{"num_hidden_layers": 11, "hidden_size": 576, "num_attention_heads": 9, "num_key_value_heads": 9, "head_dim": 64, "intermediate_size": 2304, "vocab_size": 32768, "hidden_act": "tanh_gelu", "norm": "layernorm", "norm_place": "pre", "norm_eps": 1e-06, "positions": "learned", "qk_norm": false, "attn_scale": 0.125, "bias": "all", "tie_word_embeddings": true, "parallel_block": false, "init": "normal", "init_std_qkv": 0.015, "init_std_o": 0.0032, "init_std_up": 0.015, "init_std_down": 0.0032, "optimizer": "muon_variant", "learning_rate": 0.000965, "lr_mult_o": 0.868, "beta1": 0.95, "lr_head": 0.00578, "max_grad_norm": 1.0, "warmup_steps": 200, "schedule": "wsd", "decay_fraction": 0.822, "decay_shape": "linear", "final_lr_fraction": 0.0, "batch_tokens": 131072, "max_seq_len": 2048, "doc_mask": true, "z_loss": 0.0001, "train_tokens": 501400000, "max_steps": 3826, "dataset": "wikipedia_en"}
MLP neurons of a small language model. Each row is named by its layer, matrix (up: input weights) and neuron, and shows model dimensions 0-191. Each number is 128 + 32 x the weight over its row's rms, rounded and kept within 0 to 255. Numbers have three digits each.
After each neuron's rows, "fires on" lists the tokens most often at its 100 highest values on Wikipedia text that the model never trained on.

L3.up1046:099109090099155088172148110146191107125101082098118145177130075148152154105071121070159102136138108129124144129192133087096137109097070159146127120134073109133184106134120125116119097139168088057212137142160096155105128110100048132120082128076125143102117147062175180147152107110136171122090135125158176118085158169164193187085142159088173146111118168127133089100110162100123154104128120101157139127077101140115094196067085170151143060154125124149148135117105130158114097198096132090095083116112154159147107166114088098160206172156155127094179161064082176188150147147141169191
fires on: "on ", "-", ". ", "in ", "within "

L3.up1904:080131129106113222162144155057114158098146121194127099104116126171070097115148106150123137140107111163134089111121136117082142093120144171134209160193122179073169136123107165077169163158138141085084142147130204173140128076118136172137131127108152097161146111162152077148136149087135126126131154201104124131182143153096119212122129136141203091135119102144140144015171144114101142135164103087125131169182129123133129229128079101107130077121133070118132094104132104181116113101128114104091093118120146100123143165114156162106130161155083219126074066207098150066146144176104163161
fires on: "|", "| "

L6.up1766:157127072098080155103100166089137106168140178095150106167092174189079199077133155127154082155138081106138123100100118137145095123151167129125140155129115096122068138120123081117151157127137150142161125111101096101105176118096131134115103083116135098182134158108104143193134171098107102121106096105156124158170149082167119092102165159164102114083133118147134109039123167123084111144109089170174100121133133095137130144146100129138077140088110124084159123107089137100118129170108143137050092109168152149070128088149148078149098126144159151155111142148104156143157161125127171105
fires on: "| ", "the ", "of ", "\n\n", "|"

L3.up1034:068088100148125128102145132186171156173129170101176123128061121160132142109113066144161143111163146147122113136125115150098068083140141178137163116092112102124161168149114135142155156117140079128151130134121175179144115094072135124160130142140174076165121172152121103108199151172126094089106122157109107153106121141097108156149131107070125112161133082129178147100098182179134158092143079097184097142161133126114136090152152076099184174151143144153165097110127131097087091103075085151167196099130081132077092114149164146059061126146143156128154116158138135088117180121170145151
fires on: "| ", "|", ".", "Sport "

L3.up1425:094096105187147106085112076139144094141115116137187062124062115113184065139089132115083158165099067096203086117140147100106062177103135132139118148106177114137130099142084121166135163188157170162073150112136118152182116127147208181076161109178099146123125101076120066140118145117103112101074131093193109128086143144100127192111068161119090126099131120166145184131179128109131142118098132151121142134095151113145124079161133145155144141120123163163142107120156081125164098115186127091092161129155102133102138135119115116140141134118123130095121120143149116127111062136143150101
fires on: "'", "-", "home "

L6.up556:141098100151109144123123155130129092161108108083110115115153192161112096114166146061107120132156105098164153153162165121163103117135132107104110135109123129211116125104127133160167168074113085119044102175147132032115110073159111138097167110201104147077145173174144069140113108139088132091135161055173083140147144162114141112107071117122161124095163158138156104170152187126098184129160090155115109103086126157172124124111171130155129127092083151113105074128085089117141147129139137158117108150111139067107145147136170092140125135147110179157119167151127136165165114161151118137
fires on: "| ", "the ", "100", "of "

L6.up672:139131115089132167099083124175112139152194134118086053168103101150142116128117116158123190113110110141149145177112150073115124112080163165190111107096181158120116095158166120191096138133144156161155128136098100089150149152156049118162115118113178093165147116180095096099133156164115091140094192155147095151170140176175099134099179140122177097133116116114138193035112108133125105201092134093131146097183132154115077155129141108131132168106118099110112147136094173099147103112080181106124141125106127186166077167057110096141139126153140144116090134084130083139124163137127120053
fires on: "-", "–", "10 ", "of "

L6.up1811:111162079197118104160137144102183140129104154085109162114113118078060098157127135139153119084160154104103156121089129100112151146166153105143188050160151158146134115139105143119119149170162116082129126163088073111153153097138074073134125141077176114103139123145132175076117181134166173121143158166150132091118128123160076182139097088088174085146102059162077115157159149201108106118104165145041129074079093159109180142155107162145145146122083188114140079106136069143177075111144127120161096130127143095080103139174139096156151124145146123091116099131131183153105119091110190081
fires on: "-", "and ", "re", "dis", "to "

L3.up2263:128140146140109156153084107167111194142077149105136120065092144089113059132135129195139147147147188132170134141122130138109155115077136111119125109128143114097161091095120102064099182166145158113123204152110153160139110146134155102094158210134159115137123126082225110118164154123141135138118137153087097192154109122149120103102112185160113176110099129105132097074136117117095193064154155158112112088172110126089150074122088041095071129111148129170099121121177074178132169121159109091088119090123139105095142143082176130104130192164114152120150103181110153122125107163104176141
fires on: "| ", "; ", "|", " "

L3.up1743:144125126181130077129098142099094143137176162096111132127134107098088173157122110128096142112137068143091197149086087140186103082167134079178102122128072151144096097158134130118071152119150170142145090093105121132101088083140170111103116123146091100129155122113162141109129188143126208119089123220105090115135118111082145101143139147114228078123128136200141161157116132127153106099111138144054088117161181129122146167109118098144139100161123144155104139123150069156229134154176149146081117169092133097144131161122147000094187179134096103099170071167172113169097157155084118138
fires on: "to ", "and ", "-", "New ", "over "

L6.up2231:184070136167152121136059110137107096128143129116197090092109166185103149096145171121094084182097092101138141144115102206125083134145156142081113132099130130137138083147095175144096136133139139125134160100139101098128135125117191109173059116170094160141111215119188144157060162154134139148123101113101106152119102124125130038183111148129163112124119198177119090129140167145119124134090140129117172138075125107102174120079138110177109147114081087110160142118120095133109116096164089102110127121161169087138182145093151109151114149209178072094135111144076106146185117134148140094
fires on: "in ", "| ", "of ", "the "

L6.up1261:119161083116156064120098110186127122189133076114152175139179150117208177125084115111193147166106124106119136188120198076131090125139130143175121138195090107131053136194133119142104156097141169143105185070145116145145101093142130155107143078145124108124054156109141159111177160153136160105106179110142116106143156166125174172166086156084186118102196128233135100172164152102107101158157122126148070158081165093156140174128146155129175150116088166060122104144076061142110131118221086117128159079132144093115124105208137123078139097146122098126138150136118123163105058164106209105
fires on: "the ", "and ", "| ", "in ", "The ", ": "

L6.up1250:114122116158111115068120096103130118132140097147106094106065132168079123118151097096104176145214125100136100135139135143136096106124098126150100097138103157123161102111172150109128147108159084091128065165149185138135128144134152126141086072141090073114101093164195119147177142160069086184081110106163130117174144111131117146174118106111136084065138110114095171013141118107157125122110075147073124092116121070093142069120107082196152099151125082156120109123108135157108137145094171127162108100106208068145099151136102104112149061074173098144121189083129134193064096122123185112
fires on: "-", "r", "l", "p"

L6.up53:128149136139128166109143150148140169149132139126105087062089164149176099133121153127155143179098069132125181109124176076146117149079134123133148162115101138121123097144117091149171125094104120137108170139098093110087150181096139110158086179070130140075160122154109148137140150108095133160113142083123130118068093113201085173128145080122084108154091088133084144048137096065073083106098191175111130180143125078145168152140111112138226108124075047120059223129088142055115084147087165144128131115162097102123065189087125119139111113159156159163150101141056118160102168083179112111
fires on: "\n\n"

L3.up214:126139134168173128110129105145168179127143139096116201125114117136158168159140106126154154142152137111085129161102104104136070158114159181151129074094079176139136140086135121156112096133138143118129108120045083151078115123143145101084127097080115210147119182171102119142083146070107179114159160092096105152128143154132078117099108128105119165190150156146154099124160154113159094091165098094111126127128062101137159130098213132135111108099176137163147141151105142142147143156190126137095090207189100105135131171085151134111114114123224083086137124108214166160129080112180076115
fires on: ", ", "as ", "and ", "-", "including ", "public "

L3.up2084:117152181107112169149165112197165136147139093165098098109069112099147120090145111128132093122078092118131207085150183151074126077149137142128102154129125163194115167170102138128167145114142112125160098097139125134114143148106080152154066110111117113096151142129104166135148173154132089148146157143100151131142106134093172150094133134084096130086149085152080149114128162087135085141107136146037161137194087112133199114143096124208102094074112144163170151149091102127140079119069154153118138108139088156075119145167092157110158167141146106100118138194113141088094154115165073085
fires on: "\n\n", "("

L6.up1598:150112143228145124091143138119103089098106138140088076084165121177079187129099123115103167113136150099102148137124089130139055125160087117124162111179114174143200139136154178169124131144117125099122144130148143114126139159127141092134157093143134162118137146146070112075057122159148109094162131126058149108182173127190093140190189196119121086118099167143148127142162106116136090142107099175081194143089098087031117155192108122135156135080132118158158160144081108122086114110199125132175127126123145091149079139140181103130137149121124120108111129135114182135128125142138138143
fires on: "from ", "in ", "to ", "and ", "born "

L6.up98:107161161120080112122141119106129055118120184099086228132113104135113151094171133089157111130133119146072092159146142114122131117103068124162162148153126136205174079171137136080128149131155110064061125076139179114140108077141117142150128153116135162165146109104123118146103166152083086146114138077134147099204206075178118175088193130111137052105135167132131148096172120107131164108064143131101135143150056139133134159165129241115042131180097036157067149192107094078097180134141096107112095152152157139126085156100145160149159116085129117138145146107140145066165093125103120135
fires on: "in ", "-", "of ", "from ", "his ", "the "

L3.up1673:151153134137144123052164092139109180138097134130181126086123132169196145127103143133118082098105143088186097106145107113167125141058181150145127137140105173093106142105143124112097122124172137154110161131150063162087174162080087153085190144122124067026100200066128066101077159220120171173121160096125124147158186187136101150129069165068137180074169153154130120159124101107099048126158114106151056184131147115128163116143171130163159185126160140075140161102121123120137097169147106086116115092130114119101135058137155155138117144180113117111112138132096132132156108143083049076
fires on: "in ", "the ", "a ", "by ", " ", "at "

L3.up1407:097065135170068116171091130140168116116098121108060086192159095161118104157111061118141124131145200144181132107085118099071170112159077152118061160146155108159112107125183072077196120167142174156122068096165140173143121090171142173168183143183132078099090175083124132139155133042126126128140147097129132101120139112169111165101101114138092094092093106124138106146114098143103154154116155169112115160101134144160169155165128175178139095129165179127115118119164096091117119076098166118098142130100047165088056116144105132134156103180129148117118123057103164113138202117132142104
fires on: "of ", "the ", "-", ") "

L3.up2275:136142197117138095133167124168138110175136107118147152112105075134147170136170179057111136170105082130116142121142118110105110154121146102139056215160147113159170177088141171156155156124135223188140136107185118083146123068145120117178144080129164117128089114103109177072165123173169134231148105133173155136163127125107156184163180147092160138109138200149148118148070133147207154160125165132214115059135102135178127163145171111094187191131115049132083132146134189140147119168099107188091127096103122145240109128201149102141044181162100158127133129074176129094127109206145103156
fires on: "in ", "this ", "-"

L6.up2157:126149167148098147114115101103089073139085102072097082139111082086108143144199160161159227106155040098179126104118075104129166155103126084184157160137135098139138084102145123150111092161123144153097106112047140131148106172169157093104161099147109185187087174119115190093121162185135109122066153136125139106180182143114108158107139115093112124164116169164074128113101124144041197137149155107130104102112111165172056187136129146176117176165092116131107101049089106179133099128113116125119136154107161150178133141135142112153100188103123132069092121141092100103094074125163150090
fires on: "-", "|", "ou"

L6.up1517:147111095169102125174097152146116095142110122119157092133097166084106097118126130128152127151157125118165068128147129101106130161087138132116106107142118097109161157121121114141145117107106075115152128153113121153105144123152115093172138102177119148197160140094101136166172128172066092089060118120116130131106081156147180199140149118112137122084145082115128081141119118132143135201119131094154143132166051122101073211148100125083110141081129144141143125111155113034076139104161075161154132191170151119097153113076166170136131141122062164119170197141164103174091176089140127130
fires on: "|", "of ", "(", ".", "in ", "a "

L3.up1934:133156134101119169178177085101118176144120146134133136136124088136126127178138104126094130147115076145100155113106146143074093086108151099164128124101111088141153169093101160115140066108098141161145143138127113113145188092152063167091081138105083153150155157143102143112154120145166116164064142144157136097095116137163156172088139099121165110129124118162157090134159132067089082163088068113036131136150130145155105133113100196133115089105125122138108102110169104155102084107093160111111151138121134117119143116160107147131176174129190137138173188147141119146172146065155157133
fires on: "-", ".", ". ", "/", "each "

L3.up1210:162148139154175100140110156121125201131103154179139170085122090106122114157151105139094147144110112134109101131061183073181060100092144105129138145108119065123145140165136144131167149106104123098129150154121147122145124115082119097179163051077113157152146100130097101153148175098133083129124134114130085078065125115132116087133101125074122031146117138183148144106134060102136109108134136102154128183128149112104097069158174103168119085170066190100181103083115158097093099101128197120171181123092060113134153121161167160207120186121084119090136110105173158170131137132109135150
fires on: "\"", "The ", "her ", "one ", "first "

L3.up1377:150094079151103164113158127129070132139124147120173109122137165173156127096143081149107135188154121167109145120128149090141066124072053113164141165151156218064163150141183106103126139092100089044062116119096100138157161074139126153104177160133167117117081129096082143106164114095108079107152093143121140130163115066158094093158164149042083104091139060164144174140106140144136165131154121170137082169100130205098167111095095090135132081125143158084107131138117068114145172142118107114106145065191092157140127101122152137080095100117177147140122083095128102140113095141149146108
fires on: "| ", "(", "|", "1", "2"

L6.up768:124147156136130106090134149106128142069146198081092160073148063146106110094128057129135185164123117126146108170128102122084106130139107192124091188123141147132143157183129102127120139131155122083098097112074152053087113084126112110089157113187140153119100094171056156158097129171128157092158084106115099147127147112134128141074172070099107122145154071111097144088094062139055139110076137142090096091122120118148141137143235055176101155122078086167128035146049141151132108116109084120129165163099175138129134132109159121192138159067121125082099097181112131086141120118088129141
fires on: "in ", "ad", "al", "El", "Del", "ou"

L3.up1463:088112119132138126122130091126127104097171146139109155116110086162106176132137095123108169204141163155106142158119094123100124174116148154194114127118117096132149129157202178120143108122038138107070087063088144126135076113190144143127109148145109133098132084163116099134086111073083120113096209076148149118097131158184112131173106071113118078107136092180120110124148164123109087115096126105093164130110143145167129094127137111136135149139147138139122146135170107099094158137133169121111133146114117125187118187123136143134184112092183132109160103074111201132099092102094178124
fires on: "-", "ed "